MLP neurons of a small language model. Each row is named by its layer, matrix (down: output weights) and neuron, and shows model dimensions 197-292. Each number is 128 + 24 x the weight over its row's rms, rounded and kept within 0 to 255. A neuron's up and down rows have the sign that makes its largest values positive.
A block is one neuron, or neurons of one layer that tend to fire together. Before each block is what it responds to, as a language model described it from the Wikipedia text at the highest values.

Responds to: Tokens inside creative titles. Word pieces and words in the middle or end of titles of songs, albums, films, books and games, e.g. Gro-ove, Sic-k, Prejudi-ce, Undiscover-ed.
L9.down95 [116 135 127 128 138 108  62 117 156 142 113 115 151 141  70  94 133 151 146 158 132  84  94 120 101 105 112 145 115  98 115 116 130 114 123 156 127  94 152 138 108 161 147 160  89 167 124 115 160 112  94 133 126 134 101 119 145 147 107 147 115 100 164 108 133 158 139 124 120 113 124 154 134 152 142 126 117 159 127 156 118 104 103 116  83 137 146 113 145 139 123 148 154 158 165 110]
L9.down430 [128 192  88 165 176 129 157 125 143 153 102 128 128  73 100  90 127 100 140 140  83 112 145 140 135 165 161 117 113 159 135  99 154 128 139 115 124 105 159 112 116  95 138 159 177 100 118 106 122 145 100 113  95 119 121 161 163 157 138 102 131 157 129 121 149 115 187  97 119 130 102 177 145 115 131 149 145 135 123 156 136 133 173 136  55 109 162 135  84 107 121 144 164 168 154 152]
L9.down724 [121 158 129  98 123 100 156 130 138 147 142 151 150 139 152 120 140 102  94 112 141 166  89 135  99 118 102 140  84 110 131 113  93 102  96 140 107 152 106 137 132 118 113 107 140 158 150 117 149 124  69 106 121  49 124 102 165 151 168  88 111 116 133 167 143  65 131 141 146 132 102 138 122 115 128 116 127 152 143  70 124 162 148 126 112 123 135  64 133 125 128 138 149 173  85 129]
L9.down1104 [122 160 106 132 127 116 149 111 160 118 143 159 130 143 114 133 123  90 139 121  92 135 164 148  99 159  82  92 131 164 122 136 139 128 143 158 145 114 126 151 152 121 133 150 172 106 128  91 118 124 135  96  92 138 106 152 139 154 104 147 133 117 138 160 110  99 165 163 132 152 137 167 129 138 174 111 145 128 145  96 139 147 100 130 194 117 156 107 112 161 148 108 147 102 106 154]

Responds to: Indefinite articles and determiners. Words that begin a noun phrase, mostly the articles a, an, and A (often opening a paragraph, table cell, or title), plus his and her, as in "An exchange" and "for his follow-up".
L2.down42 [119  84 175 153 130 110 104 145 138 155 136 143 144 152 150  90 157 146 118 102 165 191 177 143 151 148 120 117  85 180 100 111  92  82 158  89 128  98 171 125 126 113 117 132 104 160 141 133 120 109 128 136 131 189 149 136 116  76 147 154 114 136 159 113 129 118 127 106 148 127 164 143  89 167 153 126 158 124 119 189 124 112  69  85 107 118 139 125 129  98 134 126  93 134 128 136]

Responds to: Short segment-opening fragments. Short tokens opening a new item, often followed by a period: "a" after commas or verbs, initials, abbreviations (p., Feat., pen.), numbers, opening quotes.
L13.down25 [147 119 107  96 119  77 136 123 138 151 122 161 152  93 117  92 101 155 135 105 152 121 180  92 117 155 141 106  90  96 135 124 145 141 121 133 134 140 163 138 120 152  97 128 158 144 160 127 116 142 128  93 159 140 122 124  93 147 146 101 120 122 154 150 147 158 172 125 153 131 126  84 151 154 121 121 135 145  87 140 130 188 159 170 176 178 138 130 114 138 130 128 133 121  94 134]
L13.down62 [114  97 119 160 122  94 107 113 102 166 116 128 169 115 119 130 189 131 119 130 118 123 122  90 110 129  97 138  96  96 120  93 109 171  81 151 152 111 113 134 151  83 121 162 113 137 157 142 142 126 121 122  63 197 143 105 180  92 112 112 120 146 127  56 116 110 140 153 149 134 145 140  96 107 115 128 102 133 146 169 153 100 134  99 102 110  85 124  87 122 102  96 114  76 133 120]
L13.down70 [151 164 169 129  66 105 166 124 112 146  89 130 106 135 133 107 159 153 176 158 137 115 133 116 166 101 172 106  99 204 105 132 121 122 114 207 126 145 161 144 198 114  99 114 143 129 146 131 151 148 121 103 139 123 109 125 167 117 135 173 103 132 136 117 108 128 120 125 151 150 144 100 128 104 114 106 132 115 153 138 114 106 137 149 101 102 132 117 113 125 129 105 153 139 153 132]
L13.down77 [ 87 108 102  95 116 110 159 121 119 112 110 111 136 127  67 164 142 128  97 148 127 113  78  81 111 131 143 135 136 119 166 143 123 100 109 135 141  95 112 110 104  81 123 126 168  82 167 114 156 133 118 120 161  79 142 114 124 151  68 110 134 118 124 145 145 136 148 149 150 162 113 119 131 125 132 148 176 126  95 115 117 145 120 143 143 153 140 102 111 110 166 130 156 166 178 141]
L13.down86 [100 135 129 117  98 105 147 137 106 127 139 130 141 112 124 112 161 113 146 128 105 121 156 111 124 130 109 160 136 222 119 124 113 107 137 118 143 126 148 138 100 142 164 136 150 138 116  94 136 135 158 113 108 150  97 117 130 106 121  73 129 112 153 125 118 156  63 135 143 115 153 146 113 115 127 140  86 121 111 131 126 110 135 137 151 141 101 129 120 111 136 101 122 149  92 158]
L13.down172 [112 108 147 153 101 173 159 106 153 144 129 175 153 155 103  95 119 128 129 116 104 135 129 134  91 102 108 147  97 166 108 123 127 104  77 111 123 131 111  93 146 180 126 117 144 128 142 138 138 148 105 150 113  98 123 134  59 110 162  94 131 110 106 144 102  92 136 136 122 130 112  89 170 107 176 126 116 138 130 141 124 157 118 142 122 120 117 129 120 114 163  99  69 106 123 111]
L13.down273 [167 151 124 123 127  95  95 138 102 159 114  93 173 149  97 113 108 121  99 109  86 138 130 122 156 133 148 107 151 186 114 110 120 145 103 136 116 120 101 131 108 143 126 124 139 102 127 146 129 153 144 124 120 180 130  95 131 101 109 159  60 114 106 110 103 130 116 136 156 128 130 134 139 128 155 150 154 130 127  86 110 151 139 166 135  95 165  95  83 143 135 111 100 165 161 137]
L13.down382 [113 153 118 144 128 107 128 179 159 130 112 138 155 168 115 110 117 147 141 121 143 130 122 127 150 123 164 129 168  96  83 111 123 123 143 131 137 119 128  91 111 154 128 136 104 153 110 164 129 107 127 132 144 127  96 121 143 153 109 134 126 114 115 125 129 148 107 101 115 109 111 111  95 140 132 159  86 174 108 142 127 111 134 149 153 153 157 119 132 121  73 111 129 157 113 171]
L13.down759 [ 91 120 138 151 132 151 116 156  90 134 106 102 115 150 112 113 176 155  89 144 138 130 113 161  88 139  95 120  99 147 116 136 131 141  91 144 166 135 174 157 183 127 121 128 113  91 116 149 145  87 137 104 130 159 110 138 114 113  79 121 127 120 123 125 118 126  91 146 153  90 129 144 119 146 113 104 180 150  90 118 132 154 118 145 149 155 144 173 109 131 114 105 105 164 111 107]
L13.down774 [171 125  87 124 138 191  98  97 107  92 140 123 126 181 147 116 142  87 131 112 156 142 137 137 157 126 117 102 105 132 149 137 135 174 133 169 112 148 130 104 158 121 156 133 148 127 133 145 110  37 104  93 104  83 116 140 120 142 139 117  62 126  95  74 129 115 158 135 104 105 137 128 145  93 132  96 121  82 137  94 130 147 108 136 156 102 124 124  89 123  92 112 157  97 123 141]
L13.down844 [105 120  86 127  66 111 129 134 110 131 180 152 145  95 132 109 126 168 137 114 135  92 140  94 161 143 121 148 136  81 138 141 105 122 100 119 134 152 151 167 108 127 149  98 132 166 106 135 142 127 106 162 118 130 134 177 141 116 152  89 126 162 138 133 131 121 124 117 131 117 130 155 124 122 176 143 149 125  84 159 114 148 189 103 107 146 103 125 136 145 139 109 116 108 151 137]
L13.down901 [ 99 125 130 128 155 104 142 100 111 147  95 163 142 131 133 126 145 140  95 148 162 138 113  79 137  34  86 135  84 105  95 188 129  94  96 116 136 148  96 112 144  92 131 112 122 168 140  95 132 118 107 140 148  74 117  87 135 118  97 132 126  90 116  77 106 168 109 104 104 120 148 108 157 183 157 124 100 156 144 114 140 111 117 107 149  75 112 156  87 102 112 135 141 132  81  92]
L13.down928 [122 132 119 127 124  93 144 165 132 100 109 133 149 106 133 111 130 130 106 143 120 108  91 116 156 116 144 116 155 194  81  93 168 140 153 145 135  77 126 142 133 128 132 113 141 112 169 120  98 129 134 102 139 135  99  91 139 157 125  92  94  81 139 143 115 128 115  88 122 154 107 165 163 150 120 132  65 142 131 137  81 149 124 119 129 104 102 118  81 113 140 148 134 159  92  50]
L13.down975 [129 130 116 106 126 130 128 137  54 148 113 100 136 171 124 122 118 131 179 116 152  87 121 123 136 110  84 152 120 122  99 141 103 127 113 118 146 115 165 132 123 135 160  76 101 165 168 129 131 164 129 113 138 109 144 109 145 118 103 122 138 151 128 161 132 103 164  82 130  93 129 127 111  95 128 111 143 149 176 103 140 148 119 122  85 100 145 178 131 135 114 139 134 149 138 111]
L13.down1015 [110 145 156 112 138 136 152 132 125 134 155  85 151 152 148 118 141 185 114 130 121  99 139 130  98 135 154 130 155 220 134 115 114  82 134 110 146 105 115 132 104 131 138 110 144 137  91 136 146 130 151 133 114 151 147 138 151 130 103 141 168 143 101  88 129 154 173 107 157  95 143 126 124 134 137 125 139 117 124 139 150 188 120 151 168 135 109 150 128 144 147  80 109 118 140 140]
L13.down1153 [161 141 175 139 127 119 138 114 164 139 140 120 173 111 145  96 142 121 103 110 108 113 148 138 150 171 103 106 168 141 111 157 156  98 104 115 120 133 191 116 161  89 139  91 129 139 131 130 113 148  99 126 163 169 124 147 152  80 159 153 129 112 134 121  95  97  96  93 107 147 152 124 133 132 136  93 142 140 145 146 116 155 149 121 147 117 155 169 112 152 178 134 151 112 120 134]

Responds to: Title-start words. First words of song, film or book titles in tables and track lists, mostly I after a quote or pipe ("I've Had Enough"), plus month names opening sports-schedule table cells (November 12).
L13.down74 [128 145 112 184 152 123 147 114 126 162 131  93 103 133 113  81 123 112 128 170 114 112 101 113 163 148 157  89  95  83  88 117 103 109 147 116 112 106 145 121  81 196 153 132 128 102 102 105 112 154 150  77 138 143 172 154 119 108 142 160 156 124 154 149 122 127 175  99 115  99 127 135 146 138 131 148 114 137 145 179 155 105 115  92 119 131 118 132 114 118 132 166 139  78 110 148]
L13.down80 [132 143 113 113 134 155 143 115 141 119 134 104  96 100 135  95 131 154 148 169 163 133 121  81 113 125 164 134  90  94 124 188 156 128  94 123 103 107 163 121 154 149 165 128 143 141 148  92 185 159 105 148 111 147  94 134 106 125 144 149 121 153 137 163 114 115 140 153  93 131 123 177 131 136 125 141 131 146 131  87 164 147  93 165 103 150 143  92 121 119 150 133 104 102 116 148]
L13.down149 [ 87 142 126 142 164 100 108 151 108  81 138 147 111 125 110 109 111 111 101 107 187 111 149 134 112 145  95  94 126 158 147 134 108 112 157 159 137 119  98 140 112  86 161 129 122 115 144 182 120 164 150 129 104 175 133 115 157 130  99 136 134 145 123 117 111 144 149 149 118 153 103  73 194 117 137 113 102 139 149  99 119 132 158 140 106 160 159 110 111 121 149  89 127 116 128 123]
L13.down277 [112 167 160 145 127 123 128 115 148 110 161 100 128 135 153 102 158 165 112 180 116 157 127 123 213 102 131 151 138  51 121 152 124 146 139 102 181 108 127 150  88 108 105  84 135 158 150 146 165  68 115  65 110 132 112 139 103 117  97 111  92 119 142 106 119 138 135 156 127 138 176 163 103 149 121 131 136 110 113 162 175 145 100 116 120 109  94 150 158 150 131  98 170  70 119 121]
L13.down434 [140 150 127 110 130 149 141 122 126 130 151 142 147 146 147 120 125 110 110  90 130  94 178 172 111 108 148 173 116 116 117 160 158 104 144 141 119 124 138 119 146 146 136  98 111 119 171 163 112 121 159 175 115 120 101  62  91 171 118  89 161 160 115 115 109 132  91 153 153 148 103 127 137 108 148 120 141  98 125 100 113 147 123 120 177 140 138 151 157 108  98 176 123 173 107 161]
L13.down448 [155 163 152 156 116 136 131 107 143 157 121 105  78 127  97 159 138 127 112 151 110 113 120 136  89 121  75 135  82  96  76 124 102 171 150  99 115 148 166  99 134 126  92 155 142 121 122  85 127 137 117 118 123 217 141 156 157 153  95 146 130 159 169 146 122 123 105 139 141 113 159 127 128 136 138 117 170 140 102 113 118  64 109 150  78 144 121  89 119 106 114  88 107 132 125 111]
L13.down453 [146 123 170 116 136 156 124 149 144 130 127 101 146 117 111 129 137 123 118 142 106  76 142 114 103 106  91  98 156 157 162  85 130  89 204 137 123 182 108 148 113 184 141 144 140 172 156 135 146 132 111 133 135 176 103 142 105 137 129 118 122 143  94 205  83 126 133 126 111 140 120 123 133 130 100 100 106 147 149 135 135 133 112 135 180 134 126 153 122  94 141  88 141 105 164 101]
L13.down470 [147 111 129 127 100 108 105 176 127 168 175 130 131 103 136 156 108 110 146 147 131 104 112 134 138 154 109 131 104 152 180  90 105 131 108 112 104 140 111  99 104 130 113 141  96 129 136 166 109 138 157 164 133 106 138 115 141 138 104 121 145 155  99 107 142 130 107 133 167 128 134 161 117 139 128 116 112 130 152 155 113  93  98 170  91 123  91  92 126 117 123 162 119 116  87 113]
L13.down502 [124 199 129 113 179 126 133 177 172 153 138  67 118 117 139 140 174 130 143 108 152 136 139 113 130 109 110 158  96 103 125 148 122 101 138 170  90 180 152  90 126 125 105 142 156 158 131 115 125 170 130 137 135 199 122  99 132 161 116 142 111 152 134 130 145 114 123 148 114 112 130 144 139 119 108  60 154 125 137 175 137  62 130 127 112 109  89 135 144  90 107 155 150 166 143 121]
L13.down580 [159 138 147 108 118 139 122 128 127 136 110 103 127 163 110 134 129 120 124 124 122 122 157 119 152 125  68  90  95 190 139 171 144 138 140 169 110 135 158 122 114 167  96 204 107 167 107 137 146  93 126 138 134 108 113 154 153 131 127  69 141 152 139 115 142 143 140 136  87 158 116 149 171 157 145 117 109 135 113 138 129 149 128 150  85 108 120 107 105 120  90 112 147 169 143 154]
L13.down581 [134 131 140 118 104  93 138 128 122 141 107 102  95 157 100 118 123 122 139 136 115 107 120 129 124 141 145 108 116 172 114 156 114 133 139 149  97 149 138 126 127 165 113 169 125 113 133 137 131 157 124 146 101 255 172 154 154 148 152 136 108 144 110 119 140 141 120  99 131 124  88 100  99 101 116  55 142 125 132 110 164  80 131 128  95 104  83 110 127 173 101 147 154 123 127  97]
L13.down838 [153 169 125 102 111 127  85 128 106 127 156 150 120 110 133 142 136 122 157  77  74 121  95 133  95 120 146 146 140 114 127 121 156 136 162 113 139 157  78 129  84 142  95 113 154 128 149 139 102 125 147 136 100 101 120 117 122 138 168 112 121 105 122 114 120 170 132 102 156 143 122 112 121 109 154 114 139 137 154 126 141 156 131 151 137 113 154 147 162 132  97 118 125 144 104 127]
L13.down1065 [116 121 133 133 121 129 184 153 166 130  92 146 140 136 137  88 113 135 187 197 149 113 101 126 130 119 166 132 114 158 125  87  61 112 154 112 111 150 130 122 124 104 131 144 128 136 118 103 132 118 140 112 167  65 103 114 117 123 122 128 117 136 134 150 133 132 118 150 104 140 119 176 160 113 115 151  72 141 139 132 133 119 123 143  73 131 118 137 158 120 134 158  80 100 109 102]
L13.down1099 [ 97  84  99 141 118 117 151 163 166 129 107 151 106 111 134 133 142 146 151 103 156 125 129  61 154 120 130 113 123  91 130 114  72 145 127 128 131 105 151 112 113  86 163 133 132 171 144 154 149 160 146 145  79 101 114 103 103  88 103 137  75 120 138 163 133 135 126 148 106 147 122  93 123 129 125 105 156 129 139 149  99  90 123 140 131 149 139 143 110 139  83  79 132  73  98 127]
L13.down1162 [137 133 137 121 158 154 121 146 162  98 163 144 134  66 127 140 105 154  84 109 115 133 118  88 128 107 131 132 131 129 106 120 128  96 152 141  98 156 128 128 160 131 112 118 162 141 128 121 118 105 106 119 107 137 144 141 122 160 116 110  97 133 161 132 167 118 138 132 110 125 159 112  73 133  95 110 129 116 174 105  91 159 120 136 148 160 131 137 142 176  78 160 111 146 134 132]
L13.down1178 [ 97 104 162 144 118 121 127 157 112  90 150 108 133 177 110 112 140 138 155 147  92 116 144 125  91 106 115 121 150 157 128 159 122 141 142 144 114 138  95 183 130 172 116 164 116 141 136 152 140 154  93 117 125 134 141 112 137 136 135 140 132 127 125 154 133 108 139 115 151  88 123 159 139 134 138 136 104 122 121 130 100 134 133 102 157 111 139 105 150  82 128 113 127 164 100 138]

Responds to: Verb after subject. The finite verb right after a sentence's subject noun phrase, often a plural noun, such as were, are, have, became, plus paragraph breaks after headings or short definitions.
L2.down824 [ 65 115 117 108 157 177 144 123 123 128 128 135 128 103 115 113 145 112 131  84 132 140 134 105 125 106 150 128 123  92 153 169 115 118 112 123 106 141 146 124  89  85 161 151 112  87  61 120  90 141 134 153 117 176  92 154 128 105 148 143 108 109 135 137 158 138 110 149 140  71 122 137 147 167 113 121 120 101 116 123  88  92 108 155 136  72 130 182 120  89  97 116 162 135 114 118]

Responds to: Indefinite article "a". The article a/A as a separate word, mostly after prepositions or "there are", as in "only a few", "a total of", "as a whole".
L9.down932 [130 105 130 116  99 153 102  78 148 154 173 147 118 147 131 149 103 138  82 115 183 114 158 140 123 104 134 106 157 125 161 122 155 101 117  70  94 136 161 114  74 105 160 136 138  84 135 101 145 120 143 122 135 166  94  97 132 183 115 112 124 114 132 130  91 125 137 104 151 106 114 131  92  98 114 140 165 133 119  99 149 114  90 151 154  85  99 145 107 145 126  96 119  98 136 119]
L9.down974 [130 142 169  59 128 109 146 142 130 117 128 120  96 122 109 109 126 131 155 178 163  75 115 128 139  98 140 121 105 195 119 126 114 147 117 148 138 117 108  90 145 156 100 145 130 135  50 161 107  53 123  74 116 157  88 124 151 116 124 104 111 126 105 145 164 158 175 139 132 107 136 165 142 144 123 152 117 106 139 133 143 134  93 163 170 114 100 123 148 136 138 113 138  97 121 171]
L9.down992 [ 94 152 169 123 113 114 136 112 118 125 136 132 120 114 131  96 170 151 126 134 127 122 150 134  89 121  85 108 138 154  98 129 126 130 124  91 105  81 144 163 130 146 177  95 156 134 119 171 183 128 105 152 119 188 174 144 113 103 111  84 147 109 189  86 107 146  45 145 140 137 145 162 155 129 180 110 136 161 108 147  63 135 108 164 113 108 132 130 144 105 136  92 124 138 111 161]
L9.down1111 [133  96 112  80 143  84 129  98 104 126 148 146 137 116 122 149 128 142 146 179 148 150 185 141 139 137 196 136 153  88 102 137 124 102  97 117 115 130 159 137 119 151 129 104 119 118 141 118 134 132 119 102 146 126 180 118 135 122 121 129 143 118 149 154 148 130 122  81 144 147 156 159  95 133 141 128 100 144 120 108 142 159 121 170 170 133 154 151  91 150 117 133 135  91 118 121]

Responds to: Copula after subject. Forms of "be" (was, were, be, being) right after a sentence's subject noun or pronoun, often before passive participles or predicates, e.g. "station was a", "city was captured".
L9.down296 [134 141 132 147 132 158 143 122 131 101 131 182 101 129 123 122 149 128 130 121 156 175 144 134 142 150 165 143 154   0 101 125 107 136 129 140 102 122 125  85 157  82 109 146 132 131 117 156 129  83 171 160 100 177 121 124 132  67 126 122 114 139 130 116 126 154 123 147 126 141 114 145 110 110 141 115 137 126 107 153 129 115 138 100 147 167 138 147 121  98 158 112 134 108 119 109]
L9.down489 [150 136 152  84 102 152 136 139 160 141  93 109 122 160 113 160 178 119 160 124 124 103 177  92 126 135 167 109 161 100 171  89  98 113 116 120  92 102 119 115 174 110 108 167 125 138 116 119 117 157 126 162 132 135  93 125 156 154 101 169 167  99 141 142 128 160 126 110 111 135 190 129 126 105 139 139 171 109 118 164  72 165 102 123 148 156  75 142 143  79 122  95 107 158 106 137]
L9.down784 [145 175 138  92 110  89 172 145 149 144 126 150 117 141 147 144 151 129 160 144 113 155 128 105 162 126 171 114 125 126 128  90 124 119 101  69 118 111 121 174 146 109 141 113 147 161 116 133 105 104 146 132 142  74 147 104 141  88 120 171 126 135 113 123 130 123 144 161 115  97 187  95 119  99 155 133 133  91 137 151 145 120 140 146 159 129 153 141  90 114 107 117 160 141 164 128]
L9.down908 [125 146 135 161 114 135 187 151 175 128 127 110  94 122 113 107 129 103 109 145 104 103 115 135 129 115 155 127 138   0  88  90 107 113  93 112 150 106 111 150 139 136  79 148 122  48 143  96 134 138  98 120 174 140 100 114  96 113 148 108 119 139 144 103  92 151  93 158  95 140 100 140 134 125 128 138 140 119 138 111 108 149  64 117  90 111 111 161 188 104 116 139 113 145  80 117]

Responds to: Pronoun-shaped tokens. Short pronoun tokens (it, I, You, We, Me, He), either as real pronouns or as the first piece of a longer word (We-ekly, we-ird, Me-adow).
L2.down64 [120 161 124 142 149 113 128 176 137 103 157 157 175 102 135 148 122 127 111 112 143 158 138 115 208 171 113  90 108 126 115 148 150 126  87 119 153 145 118  98 125 166 122 105 150 110 163 118 194 136 131 135 127  88 122 120 148 136 109 135  88 145 129  90 119 146 127  89  99 152  94  84 109 109 110 118 154 136 157 124  77 129 141 173 117 132 174 162 164 154 113 142  98 138 131 154]

Responds to: Copula after subject. Main-clause verbs like was, is, were, became and as, right after a named person or pronoun subject in biographies and plot summaries.
L13.down31 [146 102 129 125 169  93 135 117  81 110 124 127 142 165 131 142 113 141 147 115  94 152 118 127 120 142 151 137 160  90 114 126 114 148 106 181  99 150 108  99 166  95 110 177 146 135 132 148 153  99 151 123 138  94  94  76 124 194 119  84 138 100 114 135 138  98 146 139 119 126 179 114 119  84 127 131  97 110 145 130 136 143 173 179 157 103 147 137 141 124 183 187  82 156 116 116]
L13.down108 [160 135 140 144 139 104 130 138 105  72 187 101 168 130 105 129 103 142 115  85 158 116 129 114 148 141 187 153 158  66 155 118 130 116 136 102 116 131 123 102 126 167 133 106 100 125 110 125 137 112  94 115 152 184 114 153 149 207 153 150 144 120  80 117 154 131 129 144 141 119 144 151 116 115 119 116 163 123 134 106 167 153 106  87 139 118  71 117 122  94 134 139 122  91  93 132]
L13.down111 [181 155 120 125 138 136 153 115 121 166 140 124 129 112 157 106 134 124 139 136 114 144 154 122 116 147 140 135 138  91 114 109 107 110 107  73 108 156 139 133 144 149 113 132 115 105 113 144 126 119 133 164 156 110  99  98 156 166 118 105 127 160 113 175  78 109 144 139 136 108 119 132 130 130 139 130 152 101 111 130 137 105 144 105 127 137 156  69 135 162 128 128 156 125 145 171]
L13.down315 [122 109 131 145  94 130 162 109 109 143 101 140 125 109 110 149 139 109 145 140 118  99 133 101 160 173 130 127 131  79  95 132 114 170 129 110 131 141 154 135 123 120 100  87 139 137 120 184 132 136 132  97 142 219 120 157 113 104 148 103 121 146 142 114 141 151  85 128  67 134 124  74  83 129 124 163 142  94 147 111  91 180 134 140 104 106 128 117 161 127 107  89 122 159 104 161]
L13.down411 [165 114 108 128 106 131 121 145 131  99  98 102 154 174  80 163 135 130 123 162 136  98 149 124 158 124 142  80 132 112  92 118 117 116  77 148  72 145  93 127 159 170  94 107 117 124 111 168 151 139 136 138 147 207 137 120 117 110 113  95 120 142 102 137 173  93 151 143  89 158 154 126 109 137 131 149 148 113  73 109 152 129 118 189 134 126 104 112 123 127  95 130  75 150 100 117]
L13.down416 [106 143 105 115 112 137 118  94  95 121 148 119 131 127 148 129 148 132 129 146 120 141 167 123 143 125 160 152  84  88 128  98  78 148  70 144 131  94 122 123 155 138 117 123 102 142 111 105 111 109 118 117 140 161 106 151 138 115 124 131 186 174 113 172 128 166 108 128  98 203 151 155  86  92  98 159 143 156 131 131 163 115 106 122 139 147 125 151 119 125 148  98 112 106 175 127]
L13.down433 [115 138 154 111  94 176 134  74 100 102 138 141 131  98 121  89 149  95  84 136 111 133 138 175 139 121 129 153 165 174 110 106 116 106 103 130 140 129 135 109 137 140 127 154 123 140 133 114 117 152 111 115 118 133 118 117 154 126 115 145  85 121 125 161 141  55 115 130 125 105 174 120 129 111 145 111 143 130 161 111 130 153 137  92 140 106 147 141 129 160 129 106 134 168 188 116]
L13.down553 [136 146 157 106 108 114  96 141 147 141 132 132 115 120 128 132 155 179 108 140 139 153 140 108 132 134 117 139  95 110 139 117 105 160 117  88 133 145 115  93 122 130 107 129 166 114 102 131 135 172 118 128  79 133 137 107 181 126 131 140  95 133 172 151 158 159 130 140 119 111 155 146 122 151 151 123 129 110 131 101 107 143 123 110 110  96 103 106 202 135 162 121 132 104  95  98]
L13.down683 [ 82 122 154 100 120 151 130 154 117 160 145 147 123 153 143 140 137 112 131 145 156 139 143 116 137 113 135 134 126  63 171 108 123 119 169 119  85 115 116 153 119 121  93 146 136 131 146 132 128 111 153 143 168 159 114 134 108 161 111 133 130 123 157 133 151 116 139 129 108 123 152  94 132 134 154 139 124 135  87 130 118 109 132 168 100 140 138 131 119 154 134 110 132  99 110 151]
L13.down721 [176 108 119 166  85 144 128 166  92 135 115 140 111 138 111  86 118 110 121 150  98 159 128 116 183 134 150 147 104  52 138 153 130 158 104 117 132 120 135  97 147 119 137 118  97 114  97 121 109 127 148  92  94 164 149 156 149 116 122 126 120  94 137 140 134 128 127 145 119 110 125 124 156 116 135 126 137 137 136 158 143 120 120 152 186 108  89 189 110 165 153 101 152 108 109 113]
L13.down819 [124 112  91 114 137 159 144  84 119 130  89 116 115 145 123 119 141  97 158 152 124 130 112 111 119 169 129 130 121  97 161 102 102 110 138 116 109 151 175 151 119 158 117 164 134 128 118 127 104 116 105 147 105  65  98 112 125 105 113 127 142 103 118 126 138 105 158 115 117 162 112 125 150 116 147 163 162 138 140 163 127  87 145 133 114 133 141 108 117 127 141 125 144 118  96 119]
L13.down943 [138  98 143  97 108 152 129 133  94 155 138 119 187 127 143 151 132 140 138 117 135 123 109 113 128 136 123 120 131 107 107 106 123 112 112 118 125 145 104 163  95 161 100 137 110 120 132 129 135 125 124 138 144 138 135 116 146  80 126  96 104 126 106 132 148 112 130 158 183 108 102 120 119 170 112 124 130 139 122  92 155 187 121 141 158 104 122 110  70 143 146 133 139 127 125 126]
L13.down987 [ 90 160 147 152  90  89 165 169 107 131 110 159  98 122 153 100 172 123  79 117 162 163 147 117 119 111 187 100 143 143 115  76  93 126 132 161 118 152 103  99 149 121 127 102 110 100 160  99  78 120 172  90 125 173 105 117 106  98 145 130 130 137 112 161 136 130 126 135 114 138 106 125 121  89  88 165 127 137 123 124 123 152 145 103 162 128 150 120 104 115 111 117 139 151 150 133]
L13.down1062 [ 90 134 145 126 133 125  94 138 100  95 154 147 139 127 114 131  96 126 157 101 121 108  79 115 133 115 138 123 109 105 137 156 185 118 174 142 102 100 149  92 135 144 109 128 143  98  98 122  99 154 138 126 130 100  73 137  71 106 119 134 156 146 144 133 139 136  83 114 111  80 119 131  93 138 161 152 138 148 115  84 170 192 131 149 178  97 112 122 100 149 129 162 112 131 118 152]
L13.down1163 [107 124 158  97 128 121 150 131 151 120 105 119 141 120 155 107 120 102 103 129 122  99 118 104  73  96 115 154 123 165 128 169 116 156 131 166 170 135 111 147  89  94 122 127 159 126 131 130 107 147 139 105 124 129 166 123 104 107  81  99  85 141 162 119 110 148 106 133  94 142 216 156 103  92 153 126 128  89 173 126 120 126 123 181 164 116 126 146 142 126 107 160 112 139 112 130]
L13.down1207 [ 76 106  94 127 113 106 142  87 130 150 174  99  99 139 160 166 148 125 146 119 125 136 138 117 141 119 137 190  94  72 116 142 136  95  85 157 174 149 120 118 139 121 134 140 113 149 153 101 132 137 141 132 159 184 164  88 152 149 131 111 150 149 137 126 173 157  98 128 141 120 147 135 135 166 123 124 109 121 106 117  88 130 131 135 156 108 121 106 131 117 182 134 110 122 109 127]